config.toml
norm_eps = 1e-05
warmup_steps = 387
batch_tokens = 131072
MLP neurons of a small language model. Each row is named by its layer, matrix (up: input weights; down: output weights) and neuron, and shows model dimensions 96-287. Each number is 500 + 40 x the weight over its row's rms, rounded and kept within 0 to 999. Numbers have three digits each.
After each neuron's rows, "fires after" lists the tokens most often just before its 100 highest values on Wikipedia text that the model never trained on. A number after a token or word is its count.

L7.up1524:498468448553518542498555533532440494530571545487584563507559501503627517495424487463536474541477575515562502601531442429447481458475520495445553463505496567458512510393467466525559552491531560435449473557477459498534438474535546519499436448474601554496515460475509475516517464562544509519575521519508417479479432513530478441583480518457508495506544536476536451503526510517505432502529465483449493571530517505496415435505501466535485521462477496595473504544514520464530494535445551506416498442439467514478510460488483468432487530516473516520480569423494488485460467461551473466
L7.down1524:499561578520499438510459492472498491534413542554502531491383542547468528528473431515527479497538494477409526498427540501531540514521472470511483564458592421534442500508516540558424433413577528492527560544531550461408565475492458499535499542542508432503486464436498513550477473537482485471396468495468564428488499512472553490525561506589438561521417451482559527518535536504466470478457544488579467540507468505503581570532532485424564512530494439512504506479507463541509516515549463461508543478490446475502527523495485501499533543528574492485517525442512507472534566563466525555
fires after: "2" 43, "1" 24, "3" 6, " the" 5, "7" 4

L7.up1574:524531478525459462527460478557524488470437540511563465456548520466570441486426513535509486434555489396533517455509459477492470477468536538500515436555486581511447453486519482496547524518535500471455543476539490473465446462509496431451517446458492553472466482504476464412515588486485476482496510501476498519528522478544440465482498509480567468529503529486508528508466497383410451484501545492480508529526441434488486397529516532492477562425575545498503456554518555509521470537416500448486488506567478532480461416436516462514486557527481523509483475493500570504488505543541474495
L7.down1574:521478530477464516523588482463498467594540502524532522559547496539488549445491486491526452453525480461522425534496555449501499477508446466524531492541464487531520528505525473518526449532518496509452481416512515551477573469486449522541496528562505459457568457550500467515551489536527536508571468479516583506489509558532443416477468479548528510499517515505476505492510503555562395469510513505562561538483492529491487465567521546486505491477580526547470580582411498529497530507514495505417514397498539492491576516499501528503446573583486543511455487480514501529505584511483398435
fires after: "2" 28, "'" 17, "–" 6, "1" 5, " The" 5

L7.up130:516454547530450471497544514468546509536480599495514481492543499507544541491488506500472500478517527519492483539478513499563519395464551467430487443434589518520513481591576503410491500487556562385525517487536474510497534483512471511529498539537541534484569511465448536485475474532488430516457546543469504550511499459440465485503562558517487466545467503425552499476500498469423495435543538399478473468519486478495538459481536405418506453559533511493492542494480495520473497485426524500512467510473528517501556569556510529457444501495476474530481550516478455484486443549456562481
L7.down130:528462480487488484525456549516502494513483500459486460416616473465520501523438464497429506539548476537498557466491550509413523552475503553471498476512462570556484521456487554515465470521474438524510465549483451489510469530483496434491506512505500449512445520534594542471480461517524485406462452560449582420514522505594472539462413538479504414463525495439472512514414487490518489556489531528547502448486450439562477486490567573473510611472498512484495519521480516515469481571547468558543413573562546479512476458522511568517485508566492499565613565435573497440490548568441532542
fires after: "9" 36, "0" 18, " is" 7, "\n" 4

L7.up1123:535538453480493466539502449488516504470544520559441439573563433454511493455480512505488501479523519559508485566521510483549495513472509567478496410485548474517431505542530518528437500521479532509503477490515473481572539526491503517516465526536496495540586450540447472442531438484504506511463558500586490522492530467555607513438554459456473626477433460523413576530491545498517544504502491473526518486456557470477490495512525477502464461525501524447475504551438556561449578522453474489552507504431560486587501541509512528516496531570505531466450550490534510517447453449461472485
L7.down1123:481502543539456463472500551465519462502508529447465581428422599497557538603494487459421498451495507455604569472502449554428451500490501505516439517574525486471461488533547527417531487532546412499512502531525454504494482435528475567500619427438482502481456559490506514484481523472526456450548406477449513436525428488502452485494468462578538453507536489499519446436463501450536482512492524485543523477518420528468557516506426536490573521471489448497465468512492540443476494491454469466484560521495451537488474445500527465490461549466483417506525523536501531566554542502537572509
fires after: "1" 45, " " 21, "2" 7, "5" 6

L7.up1972:515528495522422518517512483472487493510484470508531500518484556513479539557535512578534536536545438507461468491476496472453485607470404448539495494475554490480460471462504491523473451489417458534466556435504523523491467472517551544538522490523496490464517491399542479535471560519565528477469534468529501545508462460474505533399472510452496498544494499509500527518465491490460456520469498415501415508478446490509479479511530502542521532549505450476518443534519477536500407493485455525503415629444477476486465525430468455524451516530497480544453549454502465451513451441492481507
L7.down1972:477550559552518529521554512506523512465442533509486527508539437540514510523490443465474541486510432452513503540485461479588524428562558574502378518528448503437459506457525552434477530450500482602493545499438412410457504526496486521429464540521541545569454480507531473545542428569473457452531505494497570452498472552511459492551497532585456487457496480527551466531537552548492500445579540612575486497496547490462517523515566444463497569504520498591435505472490501406475569519544462534412494450514474418521578482568533550530525509446517475563521511462440523475493504547528475462
fires after: "," 19, " and" 16, " the" 15, " |" 8, "\n" 7

L7.up852:525515533512541505383473501500573492518584503482538459494534453492522549506544428544502561425566541497441536506497569514495499566473542521569455548404444599519458483569534526498513512473471496460576525515470491509522541465475465529492415492533494558508549468544546523462521518489481503444513528506508512436569495426527488456487461504466455426492543474465520553481544565488555463501519548433501471482571569476539485517490549508427529560451515454559448555519510480498561484543512501415523538449528428494508480516544564489487418435510448485554511405494564553399500465512495533525
L7.down852:485497516486485492493475537534498407507518467429584413446508476465448464418494554519579490528487529568481526446553551544486458440464532519523513488500506579474429440471519508494502531440423560459526480537478484499556509487466559488497566464504487451478468549488452522455398500521523491440475464489567479467477550495494487528609531522467454579528538557501390490491530521479548506504489547525508521551485487549555457484415476526555528546537506452506482537463513485518492507497490505459526562545565549469503446492474537465517485502636471493458488520470500509531448451509454439513
fires after: "." 31, "9" 27, ")" 4, "0" 4, "\n" 4

L7.up926:545461459586487569458494469456496496488484543489564490461450419510531459495526491526506604477502540502433570448512529480515503486502519493552541439475448501547465420425561477545527489493528480582454464536452491544526508444494476416484531543490592504461552543444463489542520520516508510503516549524474531499489559490512466540473478500493530545549500528430504554452508584481458522523421548512422512457524490440477525489541521511458466502549518522535555518565544605495493467575508454516460474535489488481485432486474445463492472521517506511480461475406462508479495477415475468590
L7.down926:440502538517507482480476520436434447449530532523514428521509494489451614442563526547469475481458480546504504532479522560533515501445488432504477490530495443551473538498536565542494485485414486563455468514441506512489519462501511472479507514474478427466473457454469460579474497526509458518500600464535524528433518459509492517546622446486473474533490523501473501438437465503484527509501549509487526505554571531498529541473530529508596507476509535531524490478502473499474557526437538572507529482471573543473490458500553413513490475544448504482448557549551427475522548533490539504
fires after: "2" 34, "1" 16, "0" 11

L7.up761:511488528495501536532537454485512503498484465464465498468461458554529526432529530508429468467497442457464545546478543543414519504510501554497549499469461472507537528514611452510492466542499552556523519532504524555517515545508477468451456555596545492432530482489477421558547542511580511464495463502521476516509476531475497472451437475439518548546537471505488553502483537470491481411456448482475447521518436519520487439479524496527548454542532546533522536503551558470422482500510484467502550533541569455487484458447461574468531562539503467508581569462491536552523519513466544459
L7.down761:485474482473436509496478551558600432474481509487487524562460529475482503480458487508547485500480497497471438474482445498524533585508526488450492531534505472481581476439483575418448523500436546535523521487540421501495516492549538527575478526505505514541496431541484477481542509519477437517533518434486560521515537502573488508500585527549499467514389525507539463489522511501546474489491458536507511534489608454428477481533567450515460532480452530561431512552462455415500519493519506484543482463477534542480538510527457543497529522522513566513428451536450455452577481430437485442
fires after: "1" 32, "9" 13, " " 8, " to" 8, "2" 5

L7.up2036:427505456447472556510470500422455530490589464588480437495603460452441509486505483478462499518520513475476406477529490522447466494451557478500546492448576539476529470437579451549483485545441498517471493460434455522521493478567480522474524493500482515430486506509514452440412453497519527450483492443534505540513501507485486497503461557495515485549523579474521506493475462497465498463462517524469493522556528506492481447472525553569572499522463547491505567528520529493502562449407548463448474496483508517476527457488471536546542481544542475511534464495438541500516513478431516532
L7.down2036:613472494460497487499549433547534502506455514437494461520462541506512444562485602547584476486525529494529536528531431571437452549563565493442462489577433498477488447428461543522467482548493540477485485535485442516552544488447507502517539467454532534513572417480575566589499520547493526524439517485495398496482462520510507492486560533545474576523493554544470454478507471509503461523423509517498495495571523450517584526507447468465468520465543448573476523500445552500484463553548529552479443514509481507561474504462479484496472575458484523503451457513485466450463518595493546530
fires after: "2" 51, "0" 7, " a" 5, " " 5

L7.up1878:511549485500520440470504513542479424526489540569552497531537520496432476517482547507447493496478453460514478473545468533494418531480527488511491516525484434463458503546443439491547499489451473463527547574480539424529549493570590520524434507446489455506498436561476447458520479530551523538521511520543469485515470537479533490439508491464548533478449451511494507460530517482552461496534439521521479514485474534473417521482470532553490424465430501476505520514514533494461528470501484582559514507532465559446439485544513482492499535533524501470513523458509571500437472447505438519
L7.down1878:488501539480484469489506507450518580494577483446520478488458497497569481533485483497529464523551578479454508555497489510493532519490473502556472484503526553503537534429536512538502532538492456534529531442545501549530450484530396476435538506569494493503504510492502507523458470473460539471475539438487504533478518457553470522562503482503462452541474498487571535499452511482404494497512521519518540506535474454471600451473537372452485571483533481492493508520494486538576527515552475454453479495466482425525501535459476504523484487398453498574457529481468469477502530487472528480
fires after: " " 33, "1" 17, " −" 14, " (" 9, "4" 4

L7.up1316:535515513509497439475525527543476490476520489494471551495502470448530498529525507512456504511571449489496490503526594479489456527501580486582553536482578459531526544471496551533398489453528439502481505504536426574564487503509528555520446569503492433530492483509522482484518549538512518483368464404522569559517488551496506484499391452534535538536513476540527566460467460488551477525515607562490485516511445475484608555535487491449553458497515518481524475492502488471532515459472586502531566458443470486543520502477564560490472517511521489496477524485521453457559426538471531546
L7.down1316:500507471502466516580512463513496501537409503437527422487490493507515478507498498505521490494440494480546544536542451548514448428434455518535499395592466528501504429495509504480555524552498507515574504553515519415490521475453435446486539535447513552504547508571475553486503531443505452536495499576467443459500539542485439533440534554486481426414497561535513483470490541466520546495488484597575474450518503508520447517512507508533472548530510494515463572561503512518523516528595411440446486515539483460498470435552438446498519490641506491491514523559482540495470512476497420510
fires after: "9" 36, "–" 12, "V" 9, "0" 6, "," 5

L7.up2041:541545524440543495529499428461465423462494505512519432519485492450419428534559456480405630459446486564466485500543470591498502503486491550554557519451530458461557455539537493510500578543507527549491553465467475561485443492504507439458513545566550539468559504462523518450489527526518495490504519470448446527560477526476466547408488479445524496593423514482518576531477578440481478455511481469506486476495479438501550540578492469510573530524548513508566454503464513465518458543450531486531471508458461538479493508534500452473466438512495487487555551507455495570472474542453565564
L7.down2041:493520582481461502454473475515539463573600514543414472525547477489476565535454506474486442548456506512469534537490477452530457470490487457436448488430489435545482519480539540524459496523459477504504442469424470521538551507438480508508473468438468485452477429450490526523491498557532540575438487534511501492470484492520505485502521490445529487563520453510506446522532463546446536463450524463408537514529520506443524462500446510507468561478464503498473514549526495590534499478513590520525507551502508522429426476475463453477572550452528575504486503467485482459442509441429488520
fires after: "0" 47, "\n" 7, "ross" 4

L7.up287:514464507511539498485487494538493527529502491529518499505512503500526398511471540491571494526458593486491535501523492533432504466484555541486608499542413486497462554477533495464533535513499518498498583519513436555531507480469499506476458500408507488528528560527503437441451444464515409489563537497524474489560540478453473437492494507511506533503427523579513426524532473489490494482509467523482497447502443498427560507531477496525480482510522474487533494474473551529521576491492557467462478501512494511498493485537479572489522580501534462475557569417527458479530506516453519479
L7.down287:516524477494487533491502601541527517562462509501535485517475510471476541495547432557523530521506651474472497484498546459447516514500529497549426494460555543452530404415516539499528519520508528560504474602483510458447483542492514506544467520516407438475500508613543493488499537496521469477461483499521539466500503481500575511507550424482498525476576543481537519459569517467490494498506515558491478488451574509518481496553535493486551543489506524449523553500540386514508482452466513567501536523534545449533450481516557475492521476537497517523462422529485552486487536522524467433
fires after: "2" 25, "0" 22, "9" 7, "\n" 5, "1" 5

L7.up1149:536507510465438442525446481458448530553528514449557441502562486535530466510517483533599495495547571447455570525522455538468474553518564543510442469533454502521466503504513507510550512537517489466575471528499529472521401491536465556462486468515458506507498485529557459466538478484460513421597578562476494511580531451461491431498519397524455494584449499420503470471569530446505535512581487436532508493516468486503458464480429485485519495452515498511509537474547509421544471539467550514499553524540487518401528566534424508478480460512496535539505556539448507416516520451513474566
L7.down1149:499523502545573509504490511565555427517534483547519536534510482494460515501474535480476497509481516569523572452492539464554550495390430464468584498523522467514476500426490445508487531458496523521455528457479444518488576450486516463502546503516525469556513476484444484530472522480520530584484517495555445441443521506491493513490474585507494521461499473476527484498434527526456420505422521577434463535525496483465549494562626491462456490497508507421489472539491521566483479510518465468540477494525520461595443426508475455524488506472511557440478522476531464521451499523492503470
fires after: "," 21, "." 18, "0" 17, "5" 6, "6" 5

L7.up556:498471525515412470468486418463552492526535481513480461505518446532520428494536420486514498485496585451474500515519585520499502466560524572544479509478427558561503513449461435461457485540475519526450518417500526549552456455511533402527525519473469557443591492545477414516462494563449442481479508519487497481490486455473481558459404478500478485574524480501575620440475502489496534479484498488480366499466489522523514489468535453479555496466469505539531532510529422461511472462489479506499480558520488495486483504508523526472470481506533442510501516482472492453491501442447480545
L7.down556:441618492460546422439480502527523513497394526514449487451569485499528543474406528485492462460452479502484531528512485531442517481469594495528580443490547496510439434436480531485516500549466508504502521505521480464490483514500537420511543511521556454516461514437466545526505523526534485530504467476502508544559485581469534535535579519471471575550518517559449452511475474465522464553535516486482527516502452510562488473520493466518530481607480477498500544490509486496571560536540526500524518458523480525506484450520517492578549533503522549492453554535416556449462496547528448473
fires after: "2" 86, "\n" 4

L7.up263:473485536491493512500487470528520489523500488529515573496532536472549447539422474484508431548482435503508496508487461488430496505390483597482577524528405464509471554506582474472530563484444509461446562563489506535458488532443464486525487491497539552461533485488484425454463424467516504526557467443468510542505505456512497533525477432515454511498527530507524532545440560484391484476476476549532473469506492509523433431501513534544480534522513488502544477520493539500472423530468502521449493565465486528512482505425565490542541505497523512558584523406478560506431485472430477563
L7.down263:544517443547515509544487463510465507535520531525452585523539476558550494531530467519514466535464502531499434521499484515492455473515479475477488449530432525493405556502461513484475472523520522456528500570477492519617521470585528482510462457453510493450450552548562562515458549470545465612457497508456599467466462475491522492481481486528587467437499439483567456531485518554582492574525562532429496460491543501486569500509553458503430550479418443471421475516590485467497501486534446539531522461472485479542509500517441586403550532591439537540462431561538512544462427505520528444
fires after: "2" 75, "0" 20

L7.up1909:493445553496447471523490525460487555513531542496532533548485534516459476538473520466544427490534498507492517519523478551542478434522505575485515516475439551460463437480536520530526510552527494492507506550490536462508437453451444533497574453505528600469522489503533548490478471483369465479456473522470457467508487471478514511430513489584559467536453497530578476542525540453455482489466483524545517467481461505525406498495550519523507524502455434518487492496475503520518619440487534494445553566424565484425495508519533597467542555516527449523537560437511515478458542474466517535
L7.down1909:504498556545462487480556471525517484503528509569508448521509450510517551518538537472482501501505434540421505530507543438534472481504468475532509559517464565468393507438504564527516505473468506490476425510529472489487554478429442520580500511511555458463484505461534544493467502524542506477506574547434546480457480505450574533541517490546586491494527524487498533494490543527451447435475524469446514487416468486514514543504538442427433549520475514497492539540469523469452453495553441542503503530501518422481448504464511511502549502567478538498520495447436437438449554533455501499
fires after: " " 34, "1" 25, "born" 9, "9" 8, "2" 7

L7.up1210:518497518516460539471577526513489521515496476474482466501500545468525540488484494517512453426533467515528462501506507500454485457497517490557533472474454528513471546467452465479459486510538536462514518483439468481496518513496517529503444470426513490459530488587514481526489505513451490522466467502487466530466526472514572507513484505518540489486514461565455491494492581479426498481429486544479488529462514420476548539540553461435581515506503491486477491516465500549551496567459495431480565512446441412509483530470549536530524509495482617507511488542581451565502527508548552499
L7.down1210:473473449568545463518515481511537454473569491415444576418509498536471420522501520502547543526500472431487505541498427513504448536462509514557490536473511524438523521552543528508523463506519491578488497476532494523549446514493493509430551519490478556572450486472436517499545537486536504476481493524408532465569560542535437540469454444467469486551480573472508497463499500532540465504516522543463563453510488507445499428470407521509451551478570532489555444531539476499539485461551499508470416528544486497585581427568489511486478480633545486427575521533466479468485464536541523500
fires after: "0" 29, "9" 21, "8" 9, "\n" 7, "6" 5

L3.up1259:499499548459511435552469517458514433469558481475529467535475521478471539498439475436505465488461535523491503572448491502487464513503506517538436540505508549531454474519480483603526507472520458423532609543532484395445475474531534524537516482442500440549505472439476479439475470537550448557511519501443492500513471468447468586519521467551504591566510469483553560463608517509527435501504486460598521524498477530582544566518545503581546408505531511516583444513509544486547501568509518482469456499541464542523504472469482492577462577539543487489453529475465466509473488399447467498
L3.down1259:490465490489526509520526506476492536461468504553461488535487489544526506558480476591481537496546512416505528484512484527564478533522506466536580435499443481499524507533521454491417490509510563553486380481521565567543484503483507508458512498568534497472481542565479525546506513403440536457525490551582456469486540540496507383507478515501531495439477531540500467532398466498459516486453500517427520478509532510500487474480490501414492573539429547525452498486504435493420536491501516503538493536466513441548495520531492558460507459583478530554523482521507534498490533541493556487
fires after: "8" 19, "4" 18, "9" 15, "." 10, "1" 9

L7.up295:500505535604486471453498530521537475551516472508546500565520479510487431496500551548510460441533487548479452447534537504456478573404507543440517486531498505437436507525524420522555509489509551524465563461501536575523505520511537510499501534539477552498493512486526495475437484414504497540539489513444507438465579454573494429553454540465557514526402476524489461458521526454464355465451442510494429497546483475403429553515500535469492480429493476474510521492512542559476483458473545498483483518434467451496471499540495481471381500504538532464487537494480519430449482480488424528
L7.down295:504488388493504517515497434556521526452475552551407517484501446484442535554467503423470503528481483523509545571492462437449488466529537547531597439485449508559506493479547536570503520502523481504539509487465497489405514468519500493463550504480503466479548449459503483539498449456488503462490543450532533517522555462460454508559419465551472457502579480501481466472450478466461523560515483547473534461482469476518526523498467501554520469549486506472457521529546513441522526588512441465518422508479476478513459518459550505504547476535565523423498504575510575527527465485445482476
fires after: " " 30, " |" 6, ";" 6, " K" 5, "O" 5, "'" 5

L7.up3:497532480469528566530626530522488493482492517520454547541504435510519525423477553518546521478477556505503541488508466514559441513500466528490527506512443479612497493438441546618529527514444554500450543543489474547494466468467533501478484553549540493532532480557481485447490484580435527518488475518506485529457461520497489464504489507531461555516484522482505464540526470570480500507480495468563504495441509518473497471494486461547560476531466505510467508496492438484506516508483419548402542536470563435521490445471456506505572563510554475481451467470507484495483475495446493489
L7.down3:512391522535472522453496435473550498519490463491543488461447548486492438508452428504473462468571494463485480523478490538489570543508535531520525445472520530412497500552546521440465439470552491474547541520568534495541498560462489481479505490448445583485478532482501494529521526472561543510473517488431477529541518390494522515520469488529570476520479471468501532468489528490513472503537524460554514500502444481499494488510466510439451520522536512491540566404483555501480477462411571501605460452455480502429540519458499529469429454563507549515519511467453488580441530530449518445
fires after: " " 34, "0" 20, "," 9

L3.up580:482506596456514531452516488493546519459522512450454468574430518457529539564542538554457572524459459475542492488511478423500441540504426480489488500466495470478460577520536441538432564509469437485466643458444470471521483529549527464532510528499503511544500436503495483486552467538477494435487592458510509522462535481560577497461401488496542508535464549538476512519479515538516496538490494506470486499505456496501481547551558420509502510533537578458463455471477472548514569454489414497456497453488542523513502508530488486480533429471483505475512490496531454442491498444444517471
L3.down580:532540472556473460498513537490531499501564504475525484445532501531481500454465514484494450447523564510465513526523524534455346530514596479515512485503554544491504523547462481524535374477481515542470539458471491528518544451456465522466535483473458496457475549575490518506508524520507523604442513491498536506541480468461456576513568504514478483523499475440442453371515499496500523498531538458525406499453519491471523452433461566519458518467492496541518534502548526529520476529468517428489500483460461507532522538436465561531483515800516548457482515454474572512454519580480501454
fires after: "1" 32, "2" 16, "-" 14, "–" 12, "4" 6, "0" 5

L7.up1146:469534501551453486536453506533510459509545489475531496533557524517568526519514444543542490527521531521449488493463531494516509521451470452488512538564531468473477514479478551551478462508470432437476483438509526517463478499549568477488471506508540446373492524454494507518517481535557442523498455461477455509552386493573466524487489511555535500535492475472470480480504533497469478492488569447610458518520563457409551488480457559449556499456528523468538538613555569493557516496532467495473510524457455555532472514474519530551411529466503494503448506515470417554533422563470491471
L7.down1146:510531524476537537537526489495513492503476587503530638485458478566481559431478526475448483531533496508497535509483483461488508463462493547482475471403485488497484458540512467433539549509487531535487489592480444448478452468471510500505499507512427604584506462596520545502495503510451609507567575532475538479525578546495486543504472487492424522505518514500538547489577489472496478469537442550505476407513431479578476493541531444487448548431469528533446534435468474484489476602523476437502462447506479458533522461481520452475581471549499455473548492435525524473553557457489469497
fires after: " the" 18, " " 15, "," 14, " one" 12, "'" 7, "One" 4

L7.up721:534483622450509515468479518529521450565461552474492518552452566489526521523496501510474466502488407520480488532480454459496484503498492526512582523513415563479512530394523498452499505504550521471456516497507466523504439477531501486531425505565515425416503503526526440530501466539509463523486534479462555521466482513479462505528460525476519531542498510457504505525502552587403469477524503456514437554466512549538605469493543452481494523476547536550514501504513558566473587577405484510476486453504414481459466514429541493483494500484494578498499516567525412485449507417478476425
L7.down721:522456433534601534478502527468441452620448524525463420518525512529463486512463530500525500527536496553472453568518553495368472500433545501508480546505480454496468508550445535512512486491515450484458446571421481509576489555515541536492588507500447530494449525498502485490493519468538512534478482443489470560476453506476517487515500509491522536555486421547487486568414490463518483549558525537480555452563497476396397487522468568487488519534479506490467513523552478495570464516442604531515552507514469456512497466438393534490483438586544488446486583457526551554504516528522542518
fires after: " United" 23, " the" 19, "–" 18, "-" 7, "2" 5, " and" 4

L3.up542:522472555540472467491549501458450387521481467512521474486502550520434534510448502531474545566471478529514478509564489575525448533471397449490494500486523640519562487543488517456491502519465513452540503451451463375535519460556517539508433557487575546566577489452528467519484470435464510475567453505535470450521473456505489492467544537520523573469484434528482525430569531522501516529513525487434498497486489468578460547545498479474512520562490486571593550503525484426521494527486518459523478529509438499501439525484498450468467563549466494589470533488484509502501464442527483499
L3.down542:465545451484549562537455460531491566471503563529468532498482450530567506494549490432517481462509504473501470474503501474533627483563617506497538523485461401552403509478517457584479436478515537524511528556556527564444480509436484488499558460469454458468450579508480520533461486519565503470437489514496523558492498556521495525504512440471543448504467524411487395505448447524476470487524497504476514493514520521463544483413513519523480504470520472458380474510500514565501475446498498546536534456543512481498527493520497551594495486491522472416510465526469551513489528586455525521
fires after: "8" 19, "4" 15, "7" 14, "9" 14, "6" 11, "3" 10

L7.up1663:448508488524378472529494558500503453516501538485506496496429534562526538480486515557489592506501448469476464556495450505453508555433539530581494527495457512468461506508507459508579517524486527530516552551543561478407496523495509498481447511488514498466581506508456528550524522568526530517541481503490413460568457520472454446534564548517523457488529549570575539499555515411491509458490531576488406574473531477446389526493543520469510462541456546543559488468464513470509588474410556485504472490485501464457395432492483537490552501527503537549505530439482502533509523385527467516
L7.down1663:463581506483516462514542479597532493415471543431580419505483518465514491501427563525506532453511478459559494446538558517454458544481503545490501442481576491562497547503458559442414489502521461505473538547393496508581470481497525467485499546591516433528550504480462448520519487492474501533484544498501485419488452529503515518465515450534460519478453453525544506511454418496515527483569528545528535594545552497471470423560441498488460561514511493564551566496484533489411531536488459476473454438512464530531500501476536525514557493610535426482464540469486533503519433474533466471
fires after: "2" 36, " " 24, "1" 18, "3" 5

L7.up1569:571546485516457487559490459421491476581494488461511503521482482579560489420427594555501618499487531460448516483529505513541477505423512444465518534461471491541489509464529505514564566497551495494464462508507449590466541485517557542438460565562477462429450485482527429452430534471507513469423501463536491514517536467576511482486474520465560416527501508578431474513473510533501478495505483457468448505477518551540524539487525482491552463536472533507481490525466517542488473430432527472484544558560513466513515511472435540544448475531514431478488529550445469510514493432464478442
L7.down1569:520526535508552431437549470596482517483561513506511494472447453498441410525513498492432560443550492519433498478507499507499567527517430479567547547453494475515556476487535505518494544509493551437517511469530484509444523484486519514546470512519526442452524538508486533486454463512533448500529455498504389531498458444500489547514506484478545468525552579550422553478474546512455456483497514495523508494495469488475495561524473537493489506476500502432559597562569514508523476485456558583556497535583509509536484503443476513490479481358560467469541493558505508525488532521463524465
fires after: " the" 44, " a" 6, " was" 5, " and" 5

L7.up784:520440481552533502516479483499500549471526447513585504516585449547485432505479547528440460497547493514443511546470435531485444470487583574517447535485496616483503439494590472489492515499504482517580526500481501532480493478480550529479485450473526535487474483499437575540468453511444506507528577460409501499512477473574459532518520501491529478565487511529542509453492566470543493502515528548486485516464453529477477510511450555512472510461497560552562462511540505485493512434471464485548527537473503536468541457572389592444494499589413463555514484416463534513441471506476428566
L7.down784:496546557502454489525540502447500487549511528472468513499506440521504492487469504496534534499482501505392484455543532541504429512465493506514509433590453541541496524514501490499467433495457543528465487505541473430542449567467441497494528517490483498510562504409568489560400511558535452517475486513501509520532583494510534636443507511478603493529523512478544480473482477488488426473443545553444491509485443451507511530559552443500580497519550535521448454558505552498490457576474472528439531605601490511492498494458560540464472508575477518473504523548528436396497519514512502489
fires after: "°" 32, "3" 11, "0" 11, "5" 9, "′" 9, "9" 6

L7.up1057:501501512512521591554523531482514491497557496455454470542484462518574438484488539484464524479495571510464456541493506488550487485460513528482540540576493477606507487485464516560541487468523403550491497441476438527522482487475475516545521555500554463472491512489491457490528425554491515547516498477445552512557570502522483468425490515481510559513444512466499489521493501484401455470497591467496467589600565485497545512493427536549523472476486515489465462557523512503498490523452468541499526484481497512523505507469405514461462547472493480500556551521520464393536442492455498511
L7.down1057:424487445501498393488452542485450540523511460538545484603524474496425487475489494507537472531475471482528527469475483498448538554509442513543501448465535507468530483482507514417452527544472510546538532519461538462492547481486442523509499445502475530495432465499539474556481549525494510540528503452489460520497441550483490533520596578492485487544517538517461421471501473481578462497515432555550475492447491487583483551542540528515477561493505487548491502458553490494507532526486507537512472549507579548480465467486634503486543429556552533474476433507533515527499514470545505496
fires after: " the" 35, " " 25, " The" 6, "2" 4, "The" 4

L7.up591:520478508431567576506484456532444564526524586516471478406491493509528517463477443512521541463526454457486480472453368513475493557475519504513502565464501595480488472497477456429527505533452503547534535500489540489485538472539565462482486480535535568473523492530476554551523517493515475486476504496456438489554453536468479505550442502462484445591476409511475567490427623500488494481534508542541509560552526415488496452475474540388530534479399505478459470458538550549463533584533506462439548461449440493499509485468533502552434496491534497487516517459404545548531469469466482626
L7.down591:494519559540505486521394465461505479494521544547411495551525498465498543515534527470497472550541563579532546536411504539464448449518493497505442520551482551472514490464536530531530526478491535473479503554570444570585521553471496503421415472463415505483451511514524525504465489461524518420526546477494553433450418540437491525478517496502496483485424499453546449474529511497462472472470437494540494477518540480542476490511476493516493462467489447498453582517525435499512468522503512501550528553548548497487482518451477542475508535568391569403429487456534512534501557529448551476
fires after: "2" 27, " " 25, " |" 11

L7.up835:509464540514445500533479538490550589467427483465501475550465510477549475518449549622546504431562497571486477495457484542492500463497480609529440457525475478456522439463531517475493532487467460479490540471511515568473505384499564543469454559464461508532528544517543503447473515588538472523438497520473533469595518446530536512452433494528458476537488456479459494564528542486503459540478471538535534502526502468444497505521431493558446521467568491497479446496500509431517492507482480437411601485500536431508434502510482489554452484514602400545493514559513454506458526459481565480
L7.down835:451528563529510508384439455576459456542509582516518540467551513492496519524460534468441497484479464486494548500408488462527476498487467544401557521532456487438524503510468533457480529470465565501539482475435558576517546513499404461495564502528520518536506526551561534535540457494514502470529543541544510484475452494455537541497594511494420554487534501480439443452488358495578486536528501529478504548509508516494566501509574472530428468506578494460483471523441508541499460425565458526459437570550530531552531432484412542509530519501489491428503467438432495519539467495535460551
fires after: "," 34, " and" 10, " at" 7, " (" 5, " of" 4, "0" 4

L7.up820:553537443459520539578489447429503509506551513523571486499538490510472446476539497501472404500448530533516499529503530559443489555450512584508521494505514508528474511442484470474496507520563501539518547505525532500459486379419462454494524502475518494478592513563539438495417469533498458500476496479500453535595446538561447560540492507460512442493512525504498514534484491446563473464418511538532475475587477439548472475516626517503525519481522546626526506474523529440516490576465521458469534553487403443521455476541536469458451504490462497526538471543506525504522524558517548531
L7.down820:450498502535495525454482460572444521499503537493481539527511497544530477537475510467480442514508516495447560534469475477473739520464489518455507506495492546496544504492526478509445460549524479476461530473480532525483443529486541564494467550510485519472515556515595541501552554439515497561506503522479579442533441497462478460446473520511455479484477491519491504536480484549466503497532502489545519491510566535527448503503532540489484509416454468531486517536434471500535524466438508503521490526479517499499514535485477525535482504215520536513466460483474495456460433507561502460
fires after: "0" 23, "2" 18, "9" 14, "1" 13, "7" 6